Weights of a small transformer language model: a variant of Muon for these matrices.
MLP neurons of a small language model. Each row is named by its layer, matrix (up: input weights) and neuron, and shows model dimensions 0-191. Each number is 500 + 40 x the weight over its row's rms, rounded and kept within 0 to 999. Numbers have three digits each.
Before each neuron's rows, "fires in" lists the words (lower case) most often at its 100 highest values on Wikipedia text that the model never trained on.

fires in: "made", "built", "place", "began", "time"
L2.up134:560456462504512546583519505576428523495508549524504503469497503490457480477523395539502499505455484481543484491472522506457492442497525518523549482535562531516434485521455466507525576569467516501517513471569562612512492524525521622463499508435456520550497580575479576524470505461438500502409451473523490491532542509561500454614482488499456534497454565428495563480498455538478479432514455474512456498514470528513487455462563450484455555501470527480466554542504447491478523503508493504491449462494510508516526515453529552437473431508492522520453455499452438454552469447485493432

fires in: "office", "officer", "time", "officers", "type", "version"
L2.up79:522432428529443464482505576480471540445547507526530509503467405424463452524411459488523497452557513509486518451533560479498480509595488485526486491549484490545475474474487483530526480474464491450554481449493563526468435571454478463533506515511501509498405514494449482556504490571502458493491398406489520560527471481555471545517529498496579464510517485553499415476454496526546490548545498548506504490473490503472470537502534581500475510536452567491495504517456505481500590486511450466475547506450492485549521536537499501598500428528468469532520578437489524508498484438445557411

fires in: "left", "took", "went", "bacteriologist"
L5.up73:497476528485541551495481484536474526474552478538502473560408478518498431473472427427546542491582483412502425512477477470528465456555545519516492564542470503537521532509493542461503474443440502505467532556549513523530534461521508508480560528556490499487462457552498525531468525522537572457465548441452526473485517525486473531469444524563467484450432537499556519493460452554487496475485598530458579496521526483497481473498532583549497492450521449473512485521510492509517458427445511523509431457522454534445431559517526610541402475431524486552433480509478472481547518427521495559

fires in: "team", "train", "minister", "president", "district", "engineering"
L2.up425:489449526481533549454504571466532501480497478554484500450461459498487464521491471428453496426543533503408473517541507445414500566516518458510539549465491520467433560403521458484575453625540493491422481403456439504535456454481511477441491553529491465473510517515481582493495517446519511544509528506456473486518449444521505502458559518442583471462463500485501527554471483549521544522500484546515466482489456520560501470530476567453499452440525445513488477544481521532512476572487529576462506480441564534521512532505487472488445486489531458513481530538507533496526523392500413463

fires in: "2", "m", "each", "km", "hp"
L2.up59:542397500488509437539507519480520494471557550493489494485485460511508466489487475439486459527481465494414498452524619531489472560461528544447465533507456513517520551485555452447534476505514478459464448575471510469491452438477496481496490456536465509509563483532477478516421438514521491538510450557464513503483424426459522495477497494570593424483456481415607546455453555479567539462521494533479535513503515532518497481422515511444458518538471483552545515582571552487512461495452574443496465522474522507493570490536551440529482500518454493531485405495536507496549452514487481544

fires in: "album", "version", "song", "racing", "books"
L8.up309:445513495471502627534433522568535443414503479530503567509576505468428480484472451488497440514503511510434500475456442457436461527568477504529495450509416482508514536468507516537521527493525560483509478495564436498462548552565541430535487479463538496591456512515532559532515501494522465544570530514553407480466481534563447546594424561503475477476515566504467538492504579499516504528488470522497508520499452493467545434450556486487494546487542472514543482530511476535497511513562482479523483500472557466522449510478451538490509501591543473488470550454475578509493519481410494480

fires in: "took", "made", "held", "played", "did"
L2.up70:534505494563499501502518439532473516519517554577509456495538524543502569487464451477484452570551507491526458497531530527495485488480470502456500538420485508414519529556511500508462563425521488519476542557426528495510469496581481537480551536525448514462467491514490567448461570456393523476511462555506513453484506524516440477470525525548502533407528486520567509498524482445497475524524445465532493474542485539484530433452587454517431430499558554500488528541520521515522441422514499476506401456529532522561506429456431441488498510448453500477520505446501475490586497520426416527

fires in: "not", "out", "him", "also", "up", "used"
L2.up310:462510471497490499484570488629502572516452527546472477526504472511574510443491505493492518558442414492577487468551501445411497488493450524557516408462532464489456468555497415493507518474505450539551519479517515538537527443504511514488461516476470531496511493462515547489531545476526556543468533472535509448554487557498497498416461550466440554562486450505527514510492412557473481458435569506470536534528490469529445466487474493553483505616507497525440466601564495473497443535522495505525441495462478453509500508537474516476497464490466462463493449503504470585473406490528565516